{
  "n_layer": 12,
  "d_model": 192,
  "n_head": 6,
  "n_kv_head": 6,
  "head_dim": 32,
  "d_mlp": 448,
  "vocab_size": 2048,
  "activation": "swiglu",
  "norm": "rmsnorm",
  "norm_place": "pre",
  "norm_eps": 1e-05,
  "positions": "rope",
  "rope_base": 10000.0,
  "rope_fraction": 1.0,
  "qk_norm": false,
  "attn_scale": 0.177,
  "bias": "qkv",
  "tie_embeddings": false,
  "parallel_block": false,
  "init": "normal",
  "init_std_qkv": 0.0217,
  "init_std_o": 0.00444,
  "init_std_up": 0.0217,
  "init_std_down": 0.00444,
  "optimizer": "adamw",
  "lr": 0.00178,
  "lr_mult_up": 1.33,
  "beta1": 0.9,
  "beta2": 0.98,
  "lr_head": 0.00541,
  "grad_clip": 2.0,
  "warmup_steps": 278,
  "schedule": "wsd",
  "decay_fraction": 0.769,
  "decay_shape": "linear",
  "final_lr_fraction": 0.05,
  "batch_tokens": 16384,
  "seq_len": 1024,
  "doc_mask": true,
  "train_tokens": 123600000,
  "steps": 7544,
  "dataset": "wikipedia_en"
}
MLP neurons of a small language model. Each row is named by its layer, matrix (gate and up: input weights) and neuron, and shows model dimensions 96-191. Each number is 200 + 30 x the weight over its row's rms, rounded and kept within 0 to 999. A neuron's up and down rows have the sign that makes its largest values positive.
Before each neuron's rows, "fires on" lists the tokens most often at its 100 highest values on Wikipedia text that the model never trained on.

fires on: " N", "ed", "c", "el", "eded", "ell"
L5.gate236,168,190,260,194,229,194,165,203,183,224,230,161,207,124,199,168,159,168,234,192,204,222,183,215,235,202,232,252,188,139,202,169,223,224,187,210,239,197,217,187,235,153,255,158,196,243,180,205,159,226,218,196,190,169,217,223,147,232,223,228,186,229,217,182,239,180,151,185,172,200,250,173,192,220,209,194,201,191,226,281,196,219,159,231,200,173,190,226,177,161,177,269,163,231,180,211
L5.up236,159,177,217,192,173,191,215,202,180,210,219,163,155,178,214,158,198,154,229,184,250,250,229,212,183,197,260,194,192,192,170,209,195,222,189,185,226,226,233,192,185,217,207,166,161,188,225,167,187,269,215,191,202,183,144,197,166,202,179,162,185,239,203,151,212,219,200,205,201,268,232,191,219,151,157,217,173,254,180,274,191,243,167,224,158,209,183,210,171,203,222,256,174,241,183,186

fires on: " and", " as", ",", " called", " Total", " or"
L5.gate220,179,176,153,253,188,169,184,196,192,177,203,203,166,187,172,223,143,177,188,120,221,256,199,235,133,179,259,191,216,254,133,216,208,164,211,176,188,182,216,219,194,223,222,166,191,211,178,188,189,166,187,219,251,177,152,165,174,162,193,145,172,248,208,174,190,160,171,211,231,248,203,217,210,158,191,206,164,201,221,260,203,249,170,193,232,214,233,175,264,260,238,244,176,168,154,199
L5.up220,139,287,222,222,227,199,246,210,181,203,214,209,242,186,202,185,195,167,209,225,257,207,165,226,204,227,213,191,183,228,173,212,232,191,179,150,217,227,247,256,179,229,162,108,171,210,178,236,179,164,179,257,197,181,190,229,189,217,210,192,246,171,196,215,194,214,187,225,257,231,180,162,220,139,230,192,189,165,224,179,249,209,144,169,227,205,232,188,148,264,211,217,219,230,222,207

fires on: "el", "es", "8", "ome", "ed", "les"
L5.gate53,197,199,189,221,191,210,170,201,181,260,123,152,146,144,138,188,173,188,192,193,201,186,234,192,178,178,175,229,150,149,210,154,192,212,216,116,230,226,243,231,194,236,200,180,174,216,164,195,179,191,196,191,229,225,207,160,207,242,202,164,159,215,201,174,174,212,198,140,206,245,148,228,181,219,264,169,196,187,183,241,211,208,180,200,210,139,191,203,158,152,196,183,172,177,167,198
L5.up53,160,194,200,199,197,284,150,168,144,204,198,186,154,227,242,176,235,174,255,218,213,254,239,227,186,187,184,212,184,177,170,185,167,262,188,187,197,221,181,205,224,225,212,171,228,166,240,182,174,211,210,223,189,183,176,173,157,200,211,125,131,184,187,180,151,189,230,159,206,203,224,239,175,228,213,175,244,163,203,190,229,146,164,194,155,233,209,167,186,219,272,189,154,216,184,204

fires on: "R", "L", "W", "N", "S", "Z"
L2.gate440,175,150,199,239,229,232,133,192,238,209,179,117,183,190,214,197,208,246,135,198,199,217,235,201,214,148,220,264,146,265,210,198,185,195,193,178,177,197,219,197,200,193,214,273,159,262,195,162,140,208,199,180,161,206,184,193,218,183,189,170,158,177,231,170,192,152,226,184,235,209,191,171,241,226,221,188,235,270,217,214,221,180,159,258,199,188,203,202,243,195,192,199,221,173,184,194
L2.up440,179,141,235,239,216,267,121,241,244,176,212,151,185,200,234,191,180,226,186,218,221,208,219,216,222,179,211,209,221,183,189,227,171,183,190,230,194,125,224,227,191,209,209,222,143,214,239,184,147,180,222,180,193,254,181,207,215,178,199,200,199,185,234,169,173,212,155,152,219,163,154,215,123,171,212,203,188,269,203,233,208,174,155,208,218,163,284,154,193,167,245,209,204,151,222,208

fires on: "ese", ".", "ch", "e", "ish", "ong"
L8.gate31,207,192,171,224,155,181,189,193,174,188,235,196,187,181,165,212,182,177,224,207,258,233,200,197,233,260,222,188,214,177,143,223,173,238,200,235,204,198,194,142,178,162,224,162,242,130,227,212,169,234,186,182,223,200,181,199,194,200,225,170,130,190,206,222,187,261,227,200,227,222,212,206,193,151,109,167,214,155,201,254,208,195,169,205,158,211,172,167,195,186,198,173,185,239,192,135
L8.up31,195,153,162,246,187,188,160,153,271,173,244,241,184,198,204,189,185,176,206,171,183,191,180,218,188,205,182,212,209,192,189,193,222,140,193,187,180,215,207,173,233,203,196,152,198,176,160,215,177,182,164,222,169,210,234,215,239,191,232,203,206,238,215,217,163,165,265,228,182,141,228,174,198,204,175,137,226,158,216,241,139,200,232,170,186,135,181,178,183,183,224,182,140,245,170,224

fires on: ".", ",", ";"
L2.gate153,203,195,234,223,190,209,225,182,181,231,209,210,223,241,207,161,221,197,145,216,176,242,174,200,185,220,241,197,144,245,185,231,204,181,199,185,206,239,141,193,196,179,192,204,211,174,196,195,220,188,150,214,189,132,262,220,213,213,208,195,190,133,156,187,204,186,189,235,167,145,270,185,280,197,200,240,185,186,248,193,192,219,216,230,160,238,179,187,220,187,221,212,219,187,221,217
L2.up153,205,160,212,180,134,164,194,134,166,206,170,227,217,212,152,181,178,249,177,173,167,209,200,205,195,225,187,196,175,223,186,212,252,214,206,217,168,179,160,191,199,193,197,146,240,181,208,151,147,188,170,187,181,192,180,162,185,205,184,213,228,209,225,171,199,179,170,215,232,222,235,224,224,198,214,188,245,203,199,196,146,198,143,225,160,217,235,200,230,222,187,170,177,219,158,248

fires on: "v", "ib", "ic", "c", "le", "f"
L9.gate297,243,204,146,293,172,216,187,184,178,223,208,203,185,211,113,194,175,180,221,248,183,188,214,158,111,182,158,144,215,246,157,168,226,206,142,172,193,224,222,194,196,181,172,224,213,196,230,162,182,158,155,118,177,159,220,176,205,127,174,224,212,178,155,204,186,224,227,234,216,232,237,191,208,189,219,234,144,177,210,180,226,212,174,174,198,220,222,253,220,148,194,216,153,171,216,203
L9.up297,227,191,218,166,154,178,193,221,176,206,222,199,239,206,186,164,166,246,160,252,275,203,233,215,196,181,195,184,208,197,188,195,200,224,219,234,181,241,232,193,212,185,155,170,193,138,166,199,156,209,191,227,204,154,168,206,196,161,215,161,207,174,213,210,239,243,147,198,165,161,223,193,193,245,155,224,158,174,150,142,190,209,168,173,192,223,243,137,204,210,187,226,190,172,188,225

fires on: "ard", "R", "N", "–", "ic", "reat"
L2.gate378,180,200,172,203,147,168,200,159,270,199,182,219,228,175,218,222,256,221,201,245,193,176,200,214,213,165,171,220,185,216,212,152,165,190,231,242,181,204,137,183,86,302,204,189,165,214,209,153,156,222,225,186,215,152,181,193,205,190,221,195,189,223,173,172,205,159,255,224,201,203,221,207,231,223,221,199,159,249,167,177,217,154,222,229,213,230,193,199,190,234,212,226,221,167,204,200
L2.up378,190,229,235,188,188,222,135,222,226,166,216,193,186,192,209,189,247,219,214,231,183,238,215,185,218,198,188,161,222,122,235,171,235,229,170,197,170,200,182,180,215,237,146,273,149,189,230,214,180,197,175,232,216,198,227,237,258,193,156,157,242,246,176,224,191,209,233,177,158,191,216,226,184,231,217,179,181,183,176,175,194,209,262,205,205,175,183,147,236,157,259,177,194,147,219,214

fires on: "id", "en", "i", "im", "ight", "ine"
L8.gate300,206,230,181,231,202,148,200,189,211,178,184,208,192,178,196,138,225,182,146,248,209,159,184,153,199,214,183,243,233,207,186,234,265,229,188,149,129,194,245,200,204,161,190,169,271,212,182,199,199,240,222,216,179,248,203,245,187,177,223,186,178,166,235,200,200,201,214,226,195,169,120,216,119,201,220,183,217,157,180,192,197,188,204,227,198,193,188,209,231,200,202,198,144,162,199,182
L8.up300,155,199,259,190,167,181,200,142,194,232,218,228,188,148,193,188,197,160,228,212,170,242,184,224,204,161,213,192,199,236,192,208,184,202,242,212,199,147,244,212,211,202,222,174,198,216,229,174,253,220,118,232,174,164,252,180,173,231,230,206,184,240,232,213,180,194,224,227,197,177,166,172,162,229,218,187,223,204,212,171,204,206,211,149,170,153,153,213,180,220,204,214,224,233,199,235

fires on: "\"", " played", "ch", "ot", "ish"
L2.gate282,186,221,195,252,212,265,159,237,262,190,204,162,209,187,154,225,177,212,167,222,195,168,230,227,240,244,164,286,265,263,208,223,183,168,166,291,175,192,220,225,170,152,188,231,188,251,228,185,161,183,203,213,240,233,219,183,185,145,181,211,220,166,227,241,218,168,206,165,236,214,165,160,162,230,229,214,179,178,156,221,253,190,192,191,192,201,248,230,152,180,221,219,205,199,192,218
L2.up282,228,168,195,199,223,232,184,211,219,165,262,215,204,219,232,191,218,171,302,215,193,220,211,194,246,186,202,212,190,180,193,212,165,238,203,209,153,182,203,206,214,191,107,159,189,265,231,218,203,249,182,202,133,222,193,188,173,176,139,197,177,195,226,194,231,130,179,200,213,238,205,198,221,193,205,211,270,208,214,173,196,166,231,240,158,198,239,254,207,212,232,246,229,193,209,217

fires on: "ish", " place", "ock", "us", "ab"
L5.gate395,200,202,183,204,189,188,241,195,238,166,218,233,140,209,151,120,178,202,173,231,234,181,131,204,147,189,162,225,200,219,239,205,218,227,240,198,169,206,172,173,187,197,181,136,184,165,208,219,228,173,185,217,186,181,237,195,238,173,173,251,207,174,218,200,225,170,181,244,236,177,251,200,260,221,245,244,181,201,211,178,239,203,208,209,182,212,241,263,205,213,213,228,181,167,175,170
L5.up395,260,203,184,235,218,255,181,241,161,196,175,232,175,211,200,233,181,209,234,184,181,185,161,249,243,158,237,201,180,156,174,154,189,211,181,212,153,263,171,239,168,213,164,181,197,161,209,143,208,181,222,170,155,201,203,207,199,167,176,194,183,279,216,246,197,264,190,224,211,235,168,210,230,129,209,245,209,226,145,212,215,221,190,214,221,236,198,167,213,285,233,211,202,206,174,159

fires on: "ic", "omin", "ment", "oll", "age"
L2.gate213,198,173,194,259,205,158,191,165,196,196,284,194,187,238,178,185,197,191,184,216,183,156,155,177,162,206,206,169,206,79,270,180,217,182,208,185,181,180,199,205,232,178,210,199,226,251,197,181,210,183,198,187,196,246,146,161,200,194,169,210,227,249,244,163,213,184,146,193,126,189,234,191,165,165,210,177,216,191,198,257,253,232,165,189,234,221,204,133,234,174,199,206,172,174,156,192
L2.up213,168,214,215,199,141,179,194,222,142,189,191,215,150,224,186,235,209,207,213,213,144,141,159,181,182,161,180,211,221,257,276,227,194,185,217,181,194,250,224,217,128,210,227,172,195,258,163,184,225,200,219,183,194,210,185,176,211,211,249,192,165,182,191,175,215,239,248,219,158,142,174,198,198,186,220,207,238,197,186,234,180,204,240,172,214,227,178,197,212,179,212,225,149,242,208,187

fires on: "l", "z", "d", "L", "n", "R"
L3.gate203,201,208,175,221,161,223,182,219,229,206,170,204,213,160,134,193,213,207,200,235,229,190,156,172,150,175,151,221,156,208,249,201,216,212,186,175,185,193,175,208,167,221,208,212,203,177,196,181,171,108,208,176,127,247,238,223,240,190,162,171,185,133,231,211,232,151,139,201,200,152,223,200,233,209,170,171,206,168,188,172,206,189,191,170,193,203,200,222,223,193,188,209,159,144,160,189
L3.up203,164,120,216,200,163,228,169,228,157,219,226,210,270,227,221,248,227,200,186,217,155,195,172,215,194,175,155,228,225,201,153,202,160,185,210,223,168,190,202,253,247,207,211,181,209,226,207,204,197,179,171,221,220,176,205,210,228,196,208,195,188,210,219,139,192,149,150,223,208,187,291,190,167,218,182,121,213,202,211,209,185,208,271,255,196,229,142,201,259,217,183,241,217,183,148,165

fires on: "el", "e", "o", "ro", "our", "ory"
L2.gate74,230,249,221,232,180,238,172,254,186,232,200,205,205,153,243,129,234,232,191,212,215,270,169,204,193,147,159,196,189,171,273,195,186,284,205,227,210,247,192,169,246,190,227,166,219,168,212,184,198,169,182,180,254,192,265,173,231,207,213,191,231,225,162,184,245,187,221,188,139,205,247,213,181,206,209,178,208,162,199,192,134,244,230,170,139,201,202,182,184,171,257,241,171,168,161,214
L2.up74,193,136,214,214,175,252,164,229,190,216,159,195,147,219,238,195,214,200,258,208,181,224,224,190,183,160,220,182,201,168,198,219,232,250,186,201,189,168,203,196,262,164,233,237,171,182,230,175,165,160,167,154,269,219,188,181,204,187,208,161,205,213,200,191,228,148,228,204,199,211,198,195,150,255,208,198,181,143,208,233,197,225,206,149,115,167,226,171,129,201,203,175,224,215,235,215

fires on: "ir", "h", "is", "c", "it", "us"
L3.gate139,173,174,215,167,216,226,190,172,249,199,189,157,208,222,225,213,199,242,176,191,199,170,213,221,245,207,180,271,217,223,175,207,266,193,202,180,185,160,239,220,176,177,188,209,173,198,203,224,211,199,169,175,228,220,234,231,200,158,197,240,215,176,170,199,257,232,188,191,194,220,208,139,202,141,258,211,208,171,205,172,230,174,180,153,176,254,252,261,193,210,163,210,213,203,225,169
L3.up139,255,195,219,201,236,213,185,201,184,245,182,179,176,207,200,233,224,189,166,229,133,156,230,207,189,191,221,177,190,266,212,196,153,233,183,165,187,239,196,178,185,170,167,184,226,202,192,178,205,191,185,192,179,210,216,219,185,223,193,215,186,172,208,141,219,167,229,171,170,157,201,253,153,136,243,179,236,191,260,237,184,231,191,177,176,193,212,205,183,160,175,180,186,205,172,213

fires on: "ren", "rit", " into", " direct", "y", "yn"
L3.gate272,224,214,242,222,242,207,227,200,242,194,204,180,226,199,177,219,199,201,189,230,213,194,204,205,224,214,186,221,208,179,177,212,190,151,137,180,188,188,193,145,203,184,195,196,233,265,243,222,181,256,213,166,208,215,196,227,196,187,137,270,205,188,182,186,180,161,260,228,229,153,133,210,179,191,215,258,237,260,227,188,242,214,208,218,207,195,191,211,264,189,166,169,225,163,229,241
L3.up272,148,201,164,194,175,147,175,150,199,174,194,200,258,231,207,238,233,158,185,191,196,207,149,201,214,223,173,216,173,84,223,206,195,182,213,200,224,153,209,168,141,207,226,225,218,273,192,189,220,233,188,170,173,196,204,212,209,216,208,167,190,218,285,192,224,184,193,209,189,197,203,177,204,166,183,187,155,192,152,195,212,208,226,184,258,284,191,198,274,216,200,198,201,185,220,181

fires on: ",", "us", " and"
L5.gate310,243,173,239,234,223,215,241,133,189,194,225,167,204,182,220,158,164,228,191,247,237,167,129,242,182,205,169,241,111,288,145,181,224,152,195,188,136,242,214,212,220,211,171,197,219,215,159,200,190,156,174,208,189,171,199,193,158,201,229,198,199,209,192,221,190,169,226,197,266,184,254,169,170,135,229,208,182,195,226,183,217,269,162,214,199,187,204,266,217,207,221,211,173,197,248,234
L5.up310,207,219,195,159,202,201,189,228,196,216,175,203,224,208,196,232,183,255,273,163,160,141,208,196,205,203,202,192,223,236,263,149,216,225,191,180,216,223,184,180,179,169,163,223,219,206,180,199,154,206,150,155,216,228,189,186,164,153,197,234,262,246,194,194,186,225,245,196,175,145,178,240,214,206,130,118,197,156,170,220,194,210,188,211,170,221,241,143,205,186,231,151,184,235,177,203

fires on: "ed", "ished", "al", "ch", "ish", "born"
L2.gate339,214,200,180,222,211,207,181,176,251,238,194,172,200,256,238,234,193,219,215,187,198,205,185,214,228,185,176,234,210,157,233,205,196,189,230,253,169,175,206,169,181,185,193,241,221,241,221,251,174,274,163,170,188,207,173,163,159,196,219,253,169,228,237,202,184,177,224,149,190,251,201,250,169,184,199,241,220,193,212,180,253,165,227,260,214,218,209,190,244,161,162,173,199,215,184,213
L2.up339,202,196,200,243,193,285,202,324,185,157,222,186,134,228,235,160,190,227,242,229,213,174,182,250,225,227,214,251,192,206,216,222,198,229,207,154,162,225,207,168,210,219,206,213,177,186,212,211,191,206,199,189,160,216,242,216,203,191,191,235,195,147,198,222,213,193,187,205,262,179,230,187,203,235,264,225,268,206,193,189,222,130,176,227,189,237,198,197,179,195,140,145,241,172,201,244

fires on: "ol", "ul", "h", "il", "y"
L5.gate257,181,167,170,210,194,190,222,178,208,190,182,180,215,154,178,147,207,191,181,256,259,237,191,226,206,130,205,142,212,241,148,177,238,175,235,168,228,259,243,192,214,218,160,174,252,217,237,200,149,229,157,176,219,194,166,216,178,164,192,262,224,220,234,221,189,178,173,159,226,234,218,237,217,183,238,174,146,198,216,183,181,189,178,253,176,253,184,209,214,240,215,231,135,203,214,209
L5.up257,178,228,179,216,200,207,201,223,203,233,183,174,194,127,186,185,161,137,185,189,186,241,209,236,219,151,175,138,197,181,204,192,195,183,211,170,225,202,239,200,180,212,155,244,210,219,202,151,165,191,238,210,211,215,211,261,204,183,225,253,237,201,187,260,180,143,173,216,239,192,241,216,196,206,221,179,222,194,176,184,193,177,212,230,179,225,215,210,242,225,219,177,171,208,189,248

fires on: "\n", " ", "4"
L9.gate7,244,212,229,239,255,187,207,203,164,174,191,184,196,133,238,257,182,184,238,231,175,272,176,177,164,203,160,198,201,159,191,188,193,237,173,167,177,182,195,217,214,206,229,195,151,246,240,253,179,195,189,169,238,198,194,217,220,226,197,227,164,221,236,187,222,177,241,195,213,164,237,183,202,228,190,193,261,193,255,117,240,205,216,173,227,190,196,221,229,194,192,241,203,233,175,183
L9.up7,121,175,186,227,205,174,202,189,207,187,227,175,180,229,150,167,207,213,228,216,206,197,185,204,221,244,203,200,267,151,141,212,221,248,231,227,184,224,202,171,205,198,208,210,210,210,179,229,206,211,248,207,140,207,199,190,216,189,178,191,123,211,203,197,171,161,178,208,221,203,174,176,169,226,191,228,210,245,222,270,204,179,204,229,217,204,177,219,183,207,249,238,189,163,204,230

fires on: " season", " club", " II", " France", " district"
L5.gate164,196,228,143,223,155,168,165,200,191,242,220,172,184,189,181,173,195,245,216,199,213,190,241,214,209,178,165,144,186,130,215,173,175,203,186,207,234,229,212,201,192,134,211,168,233,162,202,208,226,149,234,176,259,255,185,257,241,240,240,241,133,246,157,167,160,217,157,288,208,199,255,178,212,191,178,203,145,228,172,188,189,230,189,253,224,159,187,230,257,231,207,198,201,188,134,197
L5.up164,199,187,220,291,204,270,157,189,164,230,258,219,250,198,215,174,185,189,177,174,198,212,141,170,167,240,173,183,204,199,208,181,203,207,221,176,183,167,188,214,213,150,196,148,293,179,224,182,192,226,252,182,198,229,181,202,197,178,183,198,194,189,147,196,207,223,166,207,198,133,214,124,148,164,234,163,214,225,230,199,248,219,227,226,168,217,228,226,162,209,163,212,253,184,184,194

fires on: "/", "ed", "es"
L3.gate48,215,209,188,179,218,225,246,201,214,203,153,215,148,158,189,154,212,190,206,140,259,206,195,136,182,219,187,280,217,271,229,213,164,229,226,214,152,212,186,180,201,207,224,191,188,227,174,194,216,209,165,212,184,224,198,147,143,231,197,207,183,182,178,160,179,197,205,200,136,210,184,219,198,180,210,160,159,135,195,206,184,165,177,231,144,226,212,144,158,156,194,211,198,200,202,183
L3.up48,199,173,160,214,219,236,221,145,202,221,160,153,178,223,248,177,189,178,277,180,255,243,276,204,203,189,236,253,177,204,183,198,193,212,178,230,171,236,225,215,195,205,206,140,164,262,164,236,165,181,186,197,195,219,222,176,149,260,210,212,180,210,248,176,225,180,189,224,242,256,190,171,220,143,235,222,174,196,190,194,222,187,193,192,173,229,159,190,197,232,211,229,165,237,193,182

fires on: "V", " II", "I"
L2.gate75,210,221,198,208,181,145,233,181,196,269,198,238,229,179,200,199,210,126,187,181,193,213,204,277,202,236,180,192,216,129,203,115,178,194,217,176,204,215,253,219,153,165,215,225,192,204,200,191,173,234,172,216,229,213,189,238,200,220,196,229,215,155,279,210,162,222,221,204,214,193,238,209,172,169,186,215,165,253,176,159,217,188,189,232,216,233,181,158,229,173,176,251,201,231,187,217
L2.up75,195,174,210,238,216,194,215,183,242,252,182,184,214,206,176,218,207,185,251,172,204,203,109,250,256,219,184,249,162,206,180,176,210,244,215,196,188,184,205,221,183,151,236,211,239,212,175,174,159,198,171,192,216,227,236,225,199,180,203,249,209,173,244,243,177,183,218,248,201,188,187,218,148,204,255,140,237,255,165,210,245,223,225,251,218,232,230,199,225,171,169,184,174,199,177,216

fires on: "ic", "es", "al", "ans", "ing", "ad"
L2.gate259,200,184,196,191,201,209,180,176,203,216,197,182,161,152,260,168,216,154,223,191,235,155,163,210,155,234,211,195,199,150,202,180,235,280,218,149,214,232,174,211,199,177,148,169,187,167,217,181,229,202,176,167,209,224,205,211,133,214,199,215,191,237,190,200,208,192,213,180,165,233,205,223,227,271,150,186,197,183,203,259,228,212,208,143,232,217,162,152,158,157,223,191,265,217,215,185
L2.up259,185,180,157,182,241,156,211,255,213,204,197,204,130,194,215,221,191,217,239,197,230,190,243,175,161,242,194,189,207,238,194,174,253,184,262,202,187,216,213,174,225,268,200,121,171,247,198,220,166,229,175,195,162,253,150,203,146,191,186,144,168,191,195,183,185,210,212,224,240,235,189,215,192,181,165,201,148,186,201,181,161,225,195,201,199,162,184,135,184,204,219,232,207,245,150,147

fires on: "ot", "ab", "im", "le", "it", "ib"
L8.gate116,181,183,209,225,194,159,145,205,245,159,220,235,194,197,144,157,191,208,240,216,153,214,118,202,187,178,192,202,238,275,179,145,228,204,212,263,183,166,221,142,206,199,253,197,219,160,227,180,170,261,190,178,191,196,225,217,256,206,187,156,209,207,192,180,226,239,179,209,137,204,213,183,219,154,217,171,225,246,211,184,177,190,177,195,159,209,244,229,218,226,253,228,215,188,250,157
L8.up116,201,157,223,186,211,206,183,174,179,162,176,215,168,275,201,210,138,177,209,247,278,167,231,214,138,180,194,134,173,260,239,215,197,195,166,205,222,204,188,180,234,180,204,176,175,181,205,258,196,231,152,209,231,212,177,160,179,164,180,208,206,232,203,212,213,247,239,218,201,200,189,218,211,163,250,193,162,189,179,123,184,174,156,186,172,209,266,156,257,226,208,231,186,173,204,188

fires on: "our", "o", "al", " =", " long"
L3.gate264,205,203,237,217,204,247,198,176,189,176,217,186,237,233,267,168,229,210,176,203,206,194,179,185,211,222,236,192,218,157,209,209,214,215,183,199,190,185,189,222,275,148,133,185,227,178,240,174,142,210,176,221,198,160,195,197,266,187,150,216,264,197,205,144,230,169,234,207,139,191,234,178,225,207,234,186,245,174,187,139,249,222,225,197,195,247,242,221,173,121,207,173,176,185,202,176
L3.up264,216,177,156,147,160,188,195,230,223,227,189,188,188,230,238,156,216,180,168,150,191,192,165,249,217,170,207,177,206,231,167,208,190,174,169,166,211,179,168,194,247,216,173,231,233,175,166,149,177,236,168,182,241,233,271,224,204,151,203,154,186,243,160,215,226,161,215,193,243,219,222,208,190,169,192,133,245,178,245,201,186,250,240,204,180,238,217,194,218,193,216,203,174,237,145,203

fires on: "n", "l", "ur", "he", "w"
L9.gate348,190,148,225,257,200,197,190,197,228,153,194,201,182,144,162,194,226,213,178,212,188,209,205,251,223,137,208,168,159,182,225,177,213,224,223,230,192,186,186,201,232,212,179,140,197,176,273,226,211,173,303,213,218,227,230,255,231,170,205,163,200,167,207,212,209,196,156,204,199,210,220,230,197,173,185,198,227,250,227,137,221,172,225,160,214,189,178,173,255,177,183,199,135,226,190,195
L9.up348,180,189,181,234,201,166,182,218,224,191,190,197,242,223,196,244,204,215,161,223,178,200,166,172,179,217,207,160,187,242,204,275,220,218,196,232,232,208,126,200,202,204,186,194,201,154,270,257,194,196,203,227,233,120,237,230,209,229,195,195,254,224,226,215,190,211,235,145,192,164,230,191,226,222,158,194,250,252,223,206,172,257,252,152,231,225,154,217,163,191,203,245,212,256,169,234

fires on: "it", "us", " mod", "ing", " fin", "ran"
L5.gate432,207,168,180,194,239,244,217,176,264,173,187,183,209,197,187,225,184,224,178,138,187,173,173,184,201,207,244,223,205,267,150,163,245,203,202,181,199,226,239,194,153,205,226,145,182,223,211,215,229,255,201,198,228,213,155,175,157,163,190,141,214,238,222,151,218,212,223,158,206,265,237,196,226,176,230,249,174,216,237,192,182,214,175,204,210,233,273,252,197,173,217,190,268,170,262,160
L5.up432,217,168,243,197,271,224,228,205,261,202,193,182,270,184,210,283,191,250,197,174,184,201,175,256,218,226,266,212,199,190,241,226,225,219,244,177,251,171,137,201,207,214,165,187,146,196,257,206,189,211,205,207,163,180,190,168,166,182,188,191,186,185,254,137,188,252,218,166,172,147,226,173,212,198,209,259,175,242,204,158,209,217,184,228,185,203,199,199,168,208,201,199,210,212,264,213

fires on: "m", "a", "an", "ot", "em", "ains"
L8.gate291,191,210,231,202,146,170,194,232,193,197,131,187,215,178,154,183,205,202,223,218,179,199,188,263,204,185,186,212,231,213,170,200,204,207,186,189,151,180,181,223,184,197,223,230,205,193,154,188,265,210,190,161,174,192,241,218,192,182,173,188,176,196,237,182,193,241,181,229,219,176,262,193,209,213,222,202,231,222,217,227,213,201,249,264,234,181,270,232,185,263,202,221,214,223,217,208
L8.up291,172,207,258,214,177,231,210,148,246,178,217,179,225,199,236,220,146,238,205,170,248,246,183,219,195,197,199,179,186,212,163,233,232,211,200,227,198,255,187,153,204,236,254,229,169,143,230,195,233,229,203,167,198,233,195,186,159,169,216,181,209,217,164,214,181,164,176,234,205,250,197,223,193,213,220,201,219,142,193,175,198,155,193,188,163,183,222,224,184,208,183,235,249,212,211,202

fires on: "l", "ar", "el", "w", " Pr"
L8.gate327,234,150,198,271,97,179,219,231,133,186,222,220,158,163,153,159,232,176,233,196,207,145,176,195,183,176,170,245,207,171,203,222,204,251,186,218,206,184,213,180,168,198,230,209,220,200,212,216,221,229,232,191,221,226,249,238,199,218,244,201,277,181,190,185,153,234,210,219,194,163,197,190,234,191,190,223,190,227,228,198,238,180,184,218,154,181,167,193,192,211,208,205,182,181,176,201
L8.up327,146,235,194,239,197,163,172,149,196,202,243,192,225,215,185,276,176,232,212,249,181,215,186,195,215,148,233,180,200,167,222,185,201,266,175,200,216,187,175,215,213,173,164,169,248,183,230,182,200,232,245,196,199,184,220,192,219,196,183,200,169,175,211,171,210,228,247,151,256,234,168,132,158,181,195,193,192,226,213,208,207,204,219,153,181,201,229,217,178,145,213,200,180,198,216,161

fires on: "ed", "ide", " began", " set", " Cent", "ounced"
L5.gate99,226,196,213,191,259,137,223,203,220,153,193,169,158,201,160,192,175,182,203,176,192,240,218,203,226,299,222,203,259,224,198,245,162,206,207,176,188,266,215,180,208,149,182,201,145,204,224,244,170,167,238,232,203,167,170,178,225,170,197,238,281,191,193,179,179,248,234,234,177,213,205,166,212,189,185,232,258,238,194,182,211,202,189,277,168,192,241,173,213,214,240,204,190,178,194,232
L5.up99,196,205,171,196,204,180,228,213,162,241,148,217,148,184,184,269,229,193,212,209,271,230,213,223,257,205,221,207,207,255,192,216,188,176,237,154,215,191,191,186,137,203,192,192,123,236,216,237,172,235,180,163,179,163,197,216,212,180,224,261,226,198,235,206,179,177,215,171,149,170,183,188,172,190,214,180,191,169,183,244,197,202,184,192,172,165,247,189,210,224,148,210,241,232,179,242

fires on: " Ed", " War", ".", "S", " world", "ries"
L3.gate165,178,207,173,235,179,158,199,219,200,176,239,152,206,196,219,205,209,225,188,216,187,244,210,180,212,152,250,222,206,205,187,169,170,192,142,222,175,199,202,214,158,208,179,239,232,143,181,191,208,192,180,186,214,174,247,229,219,242,205,199,171,224,184,216,175,212,156,160,196,224,198,186,194,174,204,199,211,235,204,227,193,157,228,252,183,119,214,176,255,248,172,160,221,223,190,192
L3.up165,171,197,210,165,222,220,212,202,180,221,208,182,166,190,200,203,185,123,186,218,156,209,241,220,267,230,192,200,185,172,198,246,171,216,236,194,173,199,201,174,201,209,214,122,174,202,166,168,191,229,229,178,211,225,231,201,162,206,193,155,222,175,153,240,213,224,240,259,292,216,231,196,185,183,169,204,206,253,230,195,239,194,158,251,211,194,177,202,167,190,171,172,230,175,202,182